config = dict(
    n_kv_head=9,
    norm='layernorm',
    norm_place='pre',
    lr=0.00081,
    lr_mult_qkv=0.5,
    grad_clip=1.0,
    warmup_steps=247,
    dataset='wikipedia_en',
)
MLP neurons of a small language model. Each row is named by its layer, matrix (up: input weights) and neuron, and shows model dimensions 240-303. Each number is 128 + 24 x the weight over its row's rms, rounded and kept within 0 to 255.
A block is one neuron, or neurons of one layer that tend to fire together. Before each block is what it responds to, as a language model described it from the Wikipedia text at the highest values.

Zeros in stats tables
L5.up1139 [134 141 171 152 138 123 120  84 127 107 123 113 136 152 124 125 141 127 154 140 130 102 130 127 130 137 153 130 167 176 159 130 152 150 109 167 117 117 110  92 131  93 114 188 122 159 114 125 124  95 149 112 132 108 141 104 147 140 157 122  88 124 121 101]
L5.up1154 [106 111 138 125 140 122 179 139 147 141 159 124 161 139 123 147 120 113 115 124 122 140 122 101 156 161 121  98 200 146 115 146 146 120 104 107 122 141 139  74 120 116 163 120 137 150 128 113 162 122 133 124 143 116 132 130 149  85 151 120 144 127 153 141]

Human role nouns
L5.up613 [132 147  77 155 162 127 138 136 112  91 152 125 132 154 146 110 121  80 127 108 134  70 156 100 167 152 151  71 165 125 159  82 189 107  98  97 123 174 129 141 147 106 156 135 136 135 111 122 122 117 144 139 125 159 131 151  92 154 157 104 111 119 141 144]
L5.up659 [156 190 125 134 134  96 105 113 118  81 145 103 105 136 160 128 131  99 119 145 138 116 154 140 166 122 149 128 149 132 128 106 158 113  96  99 106 152 146 120 115 139 165 144 114 126  92  90 145 113 123 116 115  92 128 129 110 131 140 142 115 116 151 156]

Before a named role-holder
L5.up368 [137 144 143 128 112 122 128 125 145 118  95 109 151 134 131 122 106 121 130 128  85 100 125 124 149  95 134 102 152 167 142 155 164 151 137 132 147 101 116 147 164 149 139 183 121 139 102 111 155  97 112 108 119  55 175 133 150  93 152 167 172 106 144 138]
L5.up751 [118 147 137 153  60 114 151 134 119 135 119 124 132 188 134 140 129 131 145  89 130 139 139 121 131 102 116 152 149 112 170 125 124 104 125  84 130  83 115 173 128 120 149 167 109 117  87 116 148 102  95  61 117 121 146 114 163 137 167  97 145 134  92 150]

Person first names
L8.up469 [143 121 191 104 129 124 172  91 152 143 118 109 104 114 127 143 160 154 102 125 165 141 183 161 128  95 112 135 131 120 133 117 107 160 109 119 176 162 105 157 137 166 113 123 144 160 120 149 169 139 116 114 150 122 156 106 126 125 114 190 170 173 125 125]
L8.up760 [127 114 153 122 125 150 188 115 149 108 141 121 143  98 113  82 110 111 136 132 133 141 161 108 103  93 135 132 152 116 159 117 123 114 124 168 130 135 106 139 107 131 138 138  99 130  84 147 139 130 142 135 132 139 133 169  82 151 167 139 150 136 135 173]
L8.up1352 [ 81 116 161 108  91 125 182 110 156 128 129  94 143 105 146 146 103 154  86  73 132 137 165 149 111 112 125  95 150 143 142 146  86 172 134 135 133 120  95 155 133 161 140 130 108 136 119 186 147 106  74 113 153 140 168  93  83 141 121 142 177 146 116 156]
L8.up1589 [113 113 172 112 113 126 197 126 177 110  92  77 123 140 161 134 133 106  98 120 128 121 141 113 176  93 173 117 166 118 125  86 101 157 129 112 145 126  96 133 165 135 116 116 122 151 133 188 145 123 138 146 183 139 154 124 146 136 148 166 176 113  87 127]

Plural noun endings
L8.up497 [141 200  86 135 132 173 116 164 117 159 133  66 180 151 134  97  97 101 142 112 139 126 122 115 138 137 125 146 121 131 127  82 167 124 114 146 148 132 147  77 148 148 128 130 124 123 128 154 112 109 158 138 132 126 107 120 141 120 154 128 138 119 165 114]
L8.up1316 [147 139 126  84  93 161 111 111 118 118 125 151 115  90 131  99 136 133 147 138 138 136 208 136 116 153 109 111 145 160 122 107 137  97 115 170 149 142 127 148 172 177 123 158 138 157 150 154 122  85  95 136 155  93 110 128  92 128 108 154 135 135 144 158]
L8.up1734 [108 161 136  93  89 148 123 131 131 123 159 105 136 171 147 124 125 105 123 147 152 122 155 112 110 127 128 148 140 130  98 114 140 128 134 189 149  77 131  96 127 157  94 116 132 135 136 120 171 170 108 130 162 118 127 133 151  96 123 133 171 113 136 129]
L8.up1992 [150 132 111 121  95 132 105 101 118 141 139 115 124 130 158 108 107  55 144 124 159 124 163 108 105 162 122 128 186 117  56 129 165 134 125 114 131 100 138 143 112 171 131 110 130 133 105 155 159 140 111 127 158  96 107 141 110 103 119 120 152 123 168  96]

Clause subject slot
L8.up1244 [122 184  96  63 104 119 116 129 120 153 137 121 144  97  97 122  87 142  98 133  86 131 156 175 110 137  83 129 114 133 126  94 148  62 163 109 135 106 106 149 118 156 120 114 114 133 122 107 104 143 126  69 168 123 130 136 121 104 136 134 121 118 183 124]
L8.up1871 [100 132  90 108 131 169 122 122 128 147 118  96 173 146 167 140 165 105 152 139 128 157 149 135 153 125 138 107 156 125 109  87 148 100 112 103 141  89 122  76 128  99 121 119 120 131 169 168 166 129 138 107 140  76 113 129 154 150 147 157 149 147 107 112]
L8.up1896 [162 164  93 104 127  99 100 163 127 119 155 119 140 132 122 127 134 106 108 127 141 109 125 158  95  88  95 146 131 167 105  71 134 131 110 115 146  80 127 115 143 139 135 150 113 124 163 133 159 135 122 137 162 143 111 138 156 135 137  96 122 110 133 152]
L8.up2016 [ 80 155 107 108  70 115 144 136 121 163 138 123 157 137 124  76 141  81  77 123  90  91 114 138  99 111 121 167 134 151 130  99 148 151 166 126 122 106 117 132 141 137 149 157 112 150 147 135 133 169 137 124 171 129 132 118 141 141 129 171 127  90 101 161]

Table cells and surnames
L8.up319 [132 155 137 125 139 123 124 103 126 118 120 102 152  95 118  99 147 115 124 111 113 148 140 170 146 103 103 132 207 134 131  99  95 155 119  92 133 117 109 127 114 130 119 138  92  93  72 165 139 112 128 139 169 155 166 139 142 121  73 138 151 144 133 175]
L8.up581 [133 142 124 131 104 135 115 123 160 156 118 139 118 146 130 143 121 125 119 144 147  90 114 115 119 101 131  98 125 159 137 136 175 162 161 108 129 160 125 199 145 152 145 157  82 122 118 178 131 115 109 120 142 148 114  97 113 132 115 163 111 114 126 123]
L8.up643 [158 132 108 141 135 102 143 136 131 148 105  94 130  87 152 133 154 135 132 111  85  92 125 162 129 126 132 157 136 155 126 108 138  90 126  99 118 162 117 126  87 122 164 124  84 122  76 109 134 125 130 135 145 139 144 150 140 132 126 140 101 158 121 111]
L8.up1196 [146 111 148  98 181 129 138 103 143 127 143 113 138 150 116 130 162 167 144 131 154 118 129 153 108 137 117 136 138 132 119 127 129 169 129 128 120 160  96 116 122 146 137 120  86 132 101  89 125 124 118  70 144 129 109 139 148 151  90 134 102 135 121  94]

Pre-name position before surname
L11.up119 [119 128 146 155 101 152 143  99 169 120 141 115 122 125 157 113 143 112 129  94 127 113 140 134 151 127  97 142 122 168 123  99 135 106  98 122 154 121  68 174 119 120 107 162 138 138  87 150 120 144 126 130 124 153 170 149  90 115 179 161 134 142 114 138]
L11.up293 [107 100 136 114 120 157 160  96 162 176 157 109 148 128 122 111 171 124 140 130 123 133 178 119  96 135 114 123 127 112 120 137 121 148 100 109 126 110 112 114 131 124 125 109 144 145 153 135 130 110 116  81 175 107 145 153 146 106 167 144 168 124 110  75]
L11.up403 [130  91 190 113 136 120 161 102 136 132 123 131 127  86 151 143 150  97  85 100 117 151 168 104 134  92 150 134 154 144 147 124 103 144  93 124 121  92 110 127 151 138 106 154 130 154 107 149 139 128  82 146 126 152 147 117 115 130 131 185 174 142 109 148]
L11.up932 [ 85 121 166 115 153 176 118 108 138 107 132 136 118 149 116 142 156 133 165 137 191 123 169 129 150 129 101 131 111 146 165 124 127 155  95 149 155 122 105 124 128 138 160 139 147 124 127 115 141 145  89 126 160 104 116 121  72 113 114 148 132 125 122 115]
L11.up1454 [122 144 120  79 125 147 144 122 145 163 131 103 133 139 155 134 147 136 144 120 108 114 149 133 147 106 112  76 137 143 163 103 109 114 126 111 111 129 141 149 130 165 115 155 110 113 120 147 137 106 147 132 125 140 154 150 108 110 174 115 134 105 138 134]
L11.up1555 [171 156 172 124 130 125 127  81 148 121 122 166 152 107 161  87 144  77 121 116 109 148 135 129 143 127 122 117 144 117 115 129 128 123 144 128 136 134 113 150 131 145 130 120 116 144 104 129 131 100 123  77  96  71 120 150  86 106 148 114  95 153 141 134]
L11.up1752 [110 104 151 168 124 129 163 140 150 115 108 102 152  88 180 117 121 163 121 105  98 143 112 114 155 147 106 168 126 133 105 132 102 125 108 126  91 156  87 124 121 105 146 131 133 158  83 145 127 120 114 127 180 149 141 158 121 107 165 144 130 138 123 106]
L11.up1792 [116 128 130 113 123 131 154 116 106 134 138 124 143 117 147 122 161 114  97  76 125 110 161 115 117 132 106 138 162 112 153 116 142 153  90 112 106 166 106 119 151 109 115 134 134 126  76 129 142 130 107  96 119 123 101  94 146 127 193 127 140 121 120 139]

First-name word pieces
L5.up1143 [141 120 163  98 140 170 161 101 178 132 116  88 155 124 174 102 186  87 111  57 150 151 117 134 113 131 119 169 128 161 154 115  98 147 159 108 132 131 111 123 154 111 122 136 129 139 130 154 158 134 119 133 165 141 159 117 173 128 146 116 138 125 103 151]
L5.up1574 [177 119 155 123 150 146 169  87 150 130  98 120 135 147 138 124 187 137 150  61 130 104 149 118 109  70 114 124 155  92 125 129 129 138 118 122 129 165 102 107 135 119 148 151 105 134  76 138  96 121 131 123 150 139 154 159 113 115 160 150 128 158 129 136]

Genus name endings
L11.up81 [153 133 146 113 161 135 173 101 120 141 111 159 125  95 118 117 153 137 142 100 174 125 125 111 148 122 127  62 133 147 116 119 171 144  77 125 159 141 100 137  91 135 102 131 107 146 139 121 151 111 129 122 126 112 174 124 150  90 156 125 139 140 138 111]
L11.up736 [157 138 126 113 171 153 186 100 105 172 115  93 146 119 119 147 193 133  95 132 147 128  93 131 116 123  89 114 133 104 107 147 161 122  89 131 109 116 135 140 128 105 153 145  84 114 130 124 136 135 125 160 134 168 139 143 132 115  99 138 117 147 164 110]
L11.up1353 [110  98 149  96 110 137  92 141 102 124 120 166 145 153  76 118 141 126 132 132 124 137 185  99 157 106 103 124 149 155 135 106 142 107  96 106 154 156 116 126 108 127 111 120  99 152 116  97 160 138 118  96 128  95 124 147 104 130 136  59 175 137 109 134]
L11.up1398 [132 162 108 126 122 148 134 124 123 119 119 126 156  95 110 139 134 119 121 103 111  91 123 169 126 111  80 127 107  96  76 114 128 147 118 126 141 108  73 112  69 137 129 126 112 110 102 125 149  96 145  86 175 162 144 141 131 101 132 144 143 128 145 154]
L11.up1674 [148 140 113  75 122 105 110 102  96  79 136 168 156 119 164  91 148 106 112 123 130 123 162 142 104 117 103 127 144 191 124  56 135 110  83 128 163 159 124 189 158 140 121 142  99 144  95 123 133 128 112 128 132  84 103 158 132 116 104 126 133 142 126 127]
L11.up1846 [126 155 109 147 131 141 144 131 131 149 110 138 127 140 128 119 152 113 102 135 150 127 121 104 123 121  94 131 110 164 164 104 121 139  79 158 119 152  97 130  76 119 143 127 157  90  86 145 155 158  86  98 136 156 141  95 125 128 150 105  76 142 133 106]
L11.up1984 [134 118 113 116 115 139 160 132 140 114 112 149 155 102 117 132 136 124 101 115 129 138 121 103 132  92 107 101 139 159 143 119 166 116 113 105 144 113 132 160 120 178 122 119 101  88 140  98 139  88  84 118 104 130 147 113  79  90 150 151 143 128 134 124]
L11.up2028 [118 121 121 150 128 124 106 111 145 152 140 153 135  93 146 133 139 110  97 130 143 143 152 117 147 125  75 131 155 110 172  91 110 132 101 124 126 130 129 127  99 135  98 106 125 151 105 101 136 129 118  80 105  75 156 160 134 127 151 120 145 154 107  92]

Separator after list names
L8.up242 [186  94 122 138 122 156 150 100 153 136 104 140 138 122 135 125 178 128 118  83 153 136 153 155 111 140 126 112 135 122 134 115 127  87 155 124 134 108 128 103 162 131 162 111 136 109  98 116 132 114 153  77 125  73 153 150 141  91 160 172  85 110 179  90]
L8.up274 [141 111 146 128 138 131 197 157 138 113 111 125 153 164 149 113 119 152  99  89 132 109 130 148 106 148 102 153 126 106 149 137  92 139 123 124 115 119 144 146 109 150 174  90 127 121 147 104 152 102 123  60 114 102 123 156  88 102 127 113 122 127 137  81]
L8.up1644 [129  80 131  79 143 133 155 115 168 175 131 140 138  82 158 145 137 156 125 108 108  76 116 155 106  69  80 128 131 150 136 133 131 131 141 135 107 120 102 150 100 115 132 134 111 138 112 115 130 119 130 145 145 104 111 119 127 137 145 186 144 119 105 102]
L8.up1972 [137  88 139  95 105 163 188 158 161 138 118 114 149 151 149 133 154 148 167 123 190 124 115 165 145 120 128 114 120 108 124 116 169  75 105 150 104 103 129 141 138 116 147 102 130 142 140 150 144 122 128 124 115  99 116 164 183 123 151 156 101 124 129  67]

Plural head nouns
L11.up20 [157 182 143 136 149 118 115 158 119 106 136  88 145 101 137 129 128 133 119 166 133  95 152 117 137 145 106 119 131 123  97 137 152 136 122 137 160 162 145 146 143 129 181 127 159 102 124 122 161 116  65 122 100  91  99 144 110 124 126 155  81 129 169 158]
L11.up390 [159 127 166 111 119 134 124 120 142 138 122 164 148 122 124  95 112 129 136 136 115 153 163 103 106 207 134 159 137 126 134 150 105 142  97 148 126 195 138 172 136 135 107 129 148 148 152 102 127 133  88 105 130 127 129 132  97 134 123 120 159 146 131 161]
L11.up553 [131 144 128 109  95 147 122 120 122 108 137 112 161  98 130 151 116 133 138 142  83 108 197 114  72 192  64 153 101 140 121 158 160 135  91 100 122 151 148 147 131 139 170 142 155 155 111 134 176 126 147 130 110  93 119 125 143 129 112 117 156 160 125 134]
L11.up603 [169 114 131 117 122 138 123 152 145 110 121 119 139 163 122 119 114 135 127 119  90 125 165 137 131 133  83 165 151 146 128 160 140 134  87 108 100 117 144 124 108 126 142 122 127 150 146 127 118 149 109  92 105 115 141 103 101 121 132  91 164 153 112 141]
L11.up724 [157 137 120 153  90 157 136  86 117 104 129 153 152 157 114 132  88 114 112 134 106 145 129 150  50 169 108 141 118 130 147 135 177 132 136 138 131 133 112 178 158 145 151 146 107  83 115 147 146 104  91 142 113 113 155 146 119 126 132 111 107 136 121 147]
L11.up887 [110  95 121 132 112 144 163 123 157 144 137  64 130 189 135 135 110  84  79 143 148 128 136 100 112 159 116 120 149 136 134 123 134 140 118 101 135 174 135 170 140 145 131 158 110  93 130 168 138 106 148 151 107  89 152  92 105 119 147 173 103 126 109 163]
L11.up1142 [170 146 150 156 125 131 118 123 160 131 153 127 133 125 121 103 175 167  95 100 122 135 131 153 106 131  95 143 171 123 137 139 114 134  85 115 120 107 123 134 108 148 149 114 124 143 128 149 158 143 107 138 131 120 119 145 107 116 121 139 170  87 104 136]
L11.up1464 [122 161 123 139 100 156 120 152 129 109 155  83 131 133 113 126 130 125 122 111 114 117 167 136  90 164  87 129  96 143 132 125 175 137 120 119 139 113 113 110  93 133 106 134 125 111 117 152 159 117 111 126 115 114 137 131 139 128 137 135 137 103 130 153]

Person role nouns
L5.up521 [173 190 147 105 116  95 131 130 124 116 151 134  88 128 116 130 112 140 122 117 154 146 152 139 166  86  88 128 124 183 158 151  91 112 116 125 160 144 131 156 132 154 143 141 125 146 163 104 120 114 105 125  97  81 111 141 133 152 126 143 156 116 148 159]
L5.up772 [132 139 121 116 146 164 132 135 117 134 172 159  98 110 161 139 123 142 113  97  92 148 145 175 143  93  94  94 116 124  93  89 121  92 105 118 143 143 117 163 113 130 135 144 139 130 118 105 125  96 131 147 117 152 123 121 153  92 188 145 150 133 140 149]

Separators before personal names
L11.up100 [124 144 162 145 153 127 145  68 107 100 111 124 139 131 143 138 158 145  97  87 123 134 145  99 143 124  98 107 120 153 171  99 139 163 101 135 139  76 127 132 119 103 119 132 139  85 115 126 109 108 148  98 171 138 155  83 137 125 138  98 103 176 112  87]
L11.up388 [127  94 118 112  93 132 160 145  97  86 100  91 110  84 173 185 127 144 136  71 119  78  80 116 148 118 114 177 151 106 124 140  81 131 117 124 139 148 111 135 121 135 106 127 167 116 125 110 111 112 109 103 137  77  95 104 135 111 134 140 109 143 159 121]
L11.up824 [103 108 119 131 155 173 143 152 126 104 124 130 158 119 134 177 158 128 141 106 132 128 146 111 154 121 108 119 135 138 132 130 144 110 117 159 142 135 111 148 108  99 134 107 146 124  99 110 120 111 123 121 178 126 102 143 139 113 164 160 119 121 134 106]
L11.up1122 [101 118 101 148 136 186 144 157 180 103 172 151 162 125  99 178 111 144 156  89 141  92 121 121 137 146 131 152 109 141 116 134 133 108 118 142 141 119 102 110 116 107 122 105 159 142  95 130 115 108 133 147 155 147 120 146 113 111 137 116 119 180 116 115]
L11.up1413 [119 139 156 113 123 146 144 122 110 111 108 107 132  87 149 186 115 163  98 142 125 146 151 127  87  82 109 118 114 166 140 135  74 125 117 136 106 101 123 170 119 117 147 149 100 138 134 157 139 113 125 115 159  95 114 108  98 115 185 154 136 162 123 125]
L11.up1457 [117 128 155 135 106 188 106 139 100 118 107 118 140 105 170 137 118 118 146 104 150 171 147 135 156 134 143 150 143 111 167 120 142 118  99 108 135 169 116 163 133 136 151 143 144 128 113 133 151  92 133 138 129  98 161 139 124  88 118 132 145  98 115 101]
L11.up1484 [141  99 157 106 126 146 119 122 105  74 139  97 127 132 159 137 129 126 146  80 148  78 181 119 126 126 121 119 155  90 134 129 144 138 109 115 122 106 119 147 124 127 121 133  99 127  94 125 147 125 109 114 154 127  95 129  83 132 177 146 141 120 165  98]
L11.up1895 [135 103 124  83 153 151 165 150 163 104 101 107 146 104 160 122 148 151 149 102 119 112 121 155 106 133 140 117 151 122 140  83 170  92 141 112 110 145  90 129 176 103 159 167 110 136  84 141 114 119 130  93  97 148 126 139 132 115 179 156 152 163 159 164]

Table cell values
L11.up222 [108 140 140  92 103 137 114 112 115 164  83 100 129 150 126 125 152 107 135 147 147 119 147 138 138 168  76 200 111 143 137 123 137 121 132 141 157 133 154 119  99 172 180 180 135 139 151 134 145 100 120 111 135 139 149 116 146 127  77 149 137  97 144 129]
L11.up422 [144 154 108 152 142 159 154 118 141 128 121 134 148 119 115 109 104 135 105 121 162 109 156  85  69 165 130 174 179 146 137 100 122 117 129 132 116 122 119 131 134 145 177 110 130 132 129 138 128 107 107 128 143 139 127 139  83 119 137 154 123  93 114 143]
L11.up802 [146 155 124 180 135 169 134 133 151 139  84  86 206 140 132 138 168 151  65 112 139  80 125 118 153 128 127 133 139 199  88  89 146 110 148 128 133 179 139 116  77 105 183 135 110 168 112  68 136  79 137 152  93 127 158 125 112 136 108 148 126 113  88 122]
L11.up1371 [118 155 142 120  90 128 156 143 104 119  91  94 127 137 132 126 195 119 128 124 107 169 152 160 144 142 117  83 170 122 126 124 133 136  86 134 121 156 130 154 113 167 149 160 114 111  76 150 132 134 151 107  94 115 180 108 152  83 124 126  94 128 119 139]
L11.up1639 [167  92 140 117 118 136 162 111 136 156 109 105 141  81 155 134 143 154 132 161 145 112 101 111 137 150 134 120 123  77  92  91 140 128  99 128 137 140 139 161 117 134 137 139 121 181 128 162 154 131 129 132 156 106 154 114 126 107 135 143 145 143 132 100]
L11.up1874 [168 166 154 124 142  91 134 122 155 112 125  89 141 149 115 100 113 127 120 127  94 119 157 102 158 151 126 147 166 122 154 124 146 117 114 152 132 101 118 144 169  84 144 138 124 140 118 100 150 159 116  94  84 116 100 113 116 109 111 120 111 151 105  83]
L11.up1918 [114 153 119 129  72 129 134 133 133 138 118 123 152 156 168 121 119 139 117 140 121 137 123 168 153 121 139 143 153 136 121 141 174  89 128 123 130 117 124 140 128 131 122 163 121 125 136 110 126 138 131 138 151 131 137 120 109 132 123 105 136 121 141 105]
L11.up1962 [129 150 109 155 120 136 177 115 131 112 115  89 161 141 106 110 146 116 117 111 150 152 150 152  78 114 104 182 166 121 139 117  97 184 132 131 139 114 108 146 117 128 132 126 140 162 138 135 130 107 146 109 154 122 117 128 171  97 146 122 122 138  87  86]

Taxonomic name endings
L5.up1058 [136 156 140 136 138 116 103 124 107 141 113 131 159 102 154  99 148 131 124 125 122 137 147 154  75 160 121 153 137 129 144 117 154  93 116 153 127 119 117 135  98 127 139 118  89 130  92 111 105  87 123 106 128 116 123 108 105 140 122 103 116 105 143 106]
L5.up2005 [164 143 151 143 128 138 132 159 119 118  98 136 129 107 139 136 158  93 137 109 159 102 123 173 146 126 119 132 132 126 145 124 114 113 149 155 157 105 118 162 102 120 136 122  87 150  85 124 106 103  88 143 148 122 133 111 151 121 116 160 113 144 146  81]

Split-word opening fragments
L11.up35 [ 93 131 121 148 131 123 156 132 158 133 144 133 117 144 143 141 136 128 139 113  92 118 124 115 152 152 105 127 111 181 102 133 162 103 155 137 123  99 135 137  84 160 103 123 105 101 130 139 139 141 178 111 123  77 139 123 142 147 111 127 143 133 135 125]
L11.up122 [ 81 135 139 127 134 153 165 123 164 100 118  93 158 133 122 117 130 153 112 144 190 166 111 143 127 118 115 129 111 150 146 109 153 101 141 131 109 152 106 175  97 127 140 155 101 144 136 114 149 126 109 123 151 102 162 159 159 105 148 139 116 111 152 167]
L11.up527 [137 130  98 124 139 134 112 142 126 128 121 158 116 118 118 120 123 143  89 126 153 155  90 105 122 110 115 129 130 149  99  99 112 106 135 152 129 120  74 114 107 127 121 100 103 118 142 166 111 158 140 144 133 111 138 176 155  84 123 149 159 149 134 141]
L11.up959 [114 159 129 131  93 166 135 131 131 101 112 116 128 119 115 146 130 105  93 128  95 132 127  96 105 109  94 145 120 128  86 111 123 137 136 159 129  97 113 156 156 169 118  99 118 150 139 193 135 149 120 103  72 108 143 138 127 134 132  87 130 150 132 154]
L11.up1171 [105 157 118 149 137 148 145 147 116  80 120 150 116  99 150 163 103 107 120 165 111 120 101 167 150 128 119 100 140 137 112 131 131 115 169 142 136 138 117 116 103 140 126  96 118 112 103 128 117 109 147 129 114 110 150 130 154 135  95  75 137 199 129  86]
L11.up1450 [ 74 104 105 128 117 135 116 101 107 166 134 149  98 153 121 111  71 110 142 113 124 132 165 158 149 152 103 167 117 143 137 138 150 174 125 155 153 122  93 147  88 121 135 149 130 111 108 146 128 133 105 148 138  77 192 131 118 107 143 150 124 135 146 147]
L11.up1656 [129 152 118 158 116  84 153 157 117 128 107 173 116 141  99 121  97 126 125 142  91  88 129 117 116 120  75 107  96 164  96 125  94 141 138 159 161  83 119 141 133 146 112 138  93 126 112 136 130 183 136 128 137 105 160 142 145 123 136 146 125 123 165 150]
L11.up1691 [125 109 144  97 170  99 117  98 141 126 105 111 153 136 108 156 171 149  98 113 110 108 103 116 103 132  86 109 146 135 152 114 123 133 154 140  90 108 129 115 128 129 142 112 144 123 105 116 162 132 138 111 167 124 132 141 119 132 147 133 132 132 160 170]

Subject before main verb
L11.up592 [118 161 103 114 144 125 126 132  99 141 119 104 166 124 141 152 146 115 167 171 128 108 134 109 110 163 109 156 128 107 119 115 114 125  99 116 115 143 131 152 123 123 130 202 112 155 119  73 157  93  79  98 107 130 145 125 100 103 145 143 140 115 121 157]
L11.up672 [139 125 126  95 103 109 141 134 133 143 123 123 127 101 142 140 107 131 156 160 111  78 105  94 171 127 126 151 130 114 117  79 159 126 124 162 152 150 131 121 155 144 131 153 146 174  64 133 111 122  98 130 152 111 169 110 100 111 107 146 104 111 146 109]
L11.up946 [120 134 144  91 116 143 127 199 108 135 141 116 115 155 162 131  96 104 130 142 127 113 178 160  88 123 108 132 130 138  96 130 127 119 104 174 138 161 143 104  93 168 120 148 129 135  99 115 112 142 139 105  83 157 173 135 145  93 151 122 163  81 176 121]
L11.up1182 [155  89 160 142  92 142 126 168  76 128 126 153 164 118 164 135 144  88 145 140 118 105 105 135 140  99 150 111 139 163  68 122 151 132  97 115 111 147  80 137 116 152 120 116 118 138 157  95 128 116  90 143 126 128 123 148 138 113 109 173 150 113 115 148]
L11.up1254 [127 186 118  79 130 136  72 145 168 140 125 117 149 146 162 135 177 111  83 128 129 152 133 120 123 161 110 110 140 146 114  88 119 106 126 131 122 103 127 151 124 104 102 103 111 132  81 140 120 125 102 136 137 134 134  97  86 156 110 126 148 105 180 171]
L11.up1286 [146 113 108 153 132 175 116 161 148 134 150 175 155  72 177 128 161  89 145 143 101  85 102 143 139  95 124 151 133 138 122 140 170 140 140 127 123 126 122 161 158 145  75 159 149 167 129  82 169 108 114 128 125 121  84 177 123 115 158 133 114 123 107 135]
L11.up1616 [120 143 112 109 116 118 140 141 160  72 133 104 156 145 115 131 173 147 122 141  87  82 131 160 102 129 130 122 131 125  91 105 136 101 113 103 117  95 110 103 132 139 139 142 130 133 115 113 181 134 148 133 135 148 107 129 113  95 139 161 143  85 152 144]
L11.up1805 [102 163 154 117 134 158 155 157 120 121 123 150 126  81 141 131 147 143 100 144 143 122 110 138  93 111 132 107 131 147 133  74 154 117 123 128 134 164 129  91 134 108 123 130 137 128  87 162 163 142 138 169 154 137 150 140  88 130 149 135 121 115 136 105]

List item separators
L8.up28 [ 93 114 165 154 147 124 179 112 124 141  86 128 136 153 140 145 129 166 139 141 137 131 143 155 163 116  88 162 119 147 125 157 130 108 115 191 154 102 150 122 139 134 120 165 148 120 155 130 128  92 118 140 115  85 145 178 111 149 134 107  92 139 131  89]
L8.up459 [112 160 160 108 129 137 139 119 102  89 141 130 149  99 186 137 104 142 133 103 119  93 171 140 162 163 126 113 129 166 100  93 168 116 112 138 172 197 129 108 143 131 165 136 108 169  73 127 100 114  99  93 162 114 128 111 115  84 142 115 141 169 178 151]
L8.up833 [158 170 137 109 137 148 148 128 108  94 114 160 105 119 156 201 113 110 123 149 130 140 141 114 159 127 124 100 128 123 131 138 157 139 123 140 153 121 154 146 131 151 127 121 132 100 136 156 108 111 131 101 163 129 128 134 115  96 151 130 139 173 116  87]
L8.up1197 [164 148 152 129 115 179 121 134 141 113 122 136 143 154 149 159 135 197 144 121 102 124 167 123 126 132  97 111 140 165 106 120 141 112 123 132 174 122 135 109 128  89 136 149 106 100 142 133  93  71 102 152 118 121 109  89 111 115 154 124 111 189 154 152]

Plural noun endings
L5.up313 [172 174 117 122 116 137 149 169 136  87 157 119 134 138 188 150 110 111 113 117 148 103 146 145 128 131  64 121 141 131 101 134 144 135 147  98 169  93 137 182 165 142 160 118 136 148  88 160 170 141 110  62 122  90 154 136 139  95 136 128 155 106 135 123]
L5.up1508 [161 164 119 147 126 128 121 124 133 105 117 125 123 115 144 116 123  99 123 124 134 111 144 136 119 121 103 128 132 141 113 120 157 123 105 133 141 127 146 166 118 188 127 151 119 168 138 133 157 102 121 165 145 140  87  97 164 104 121 108 132 136 180  99]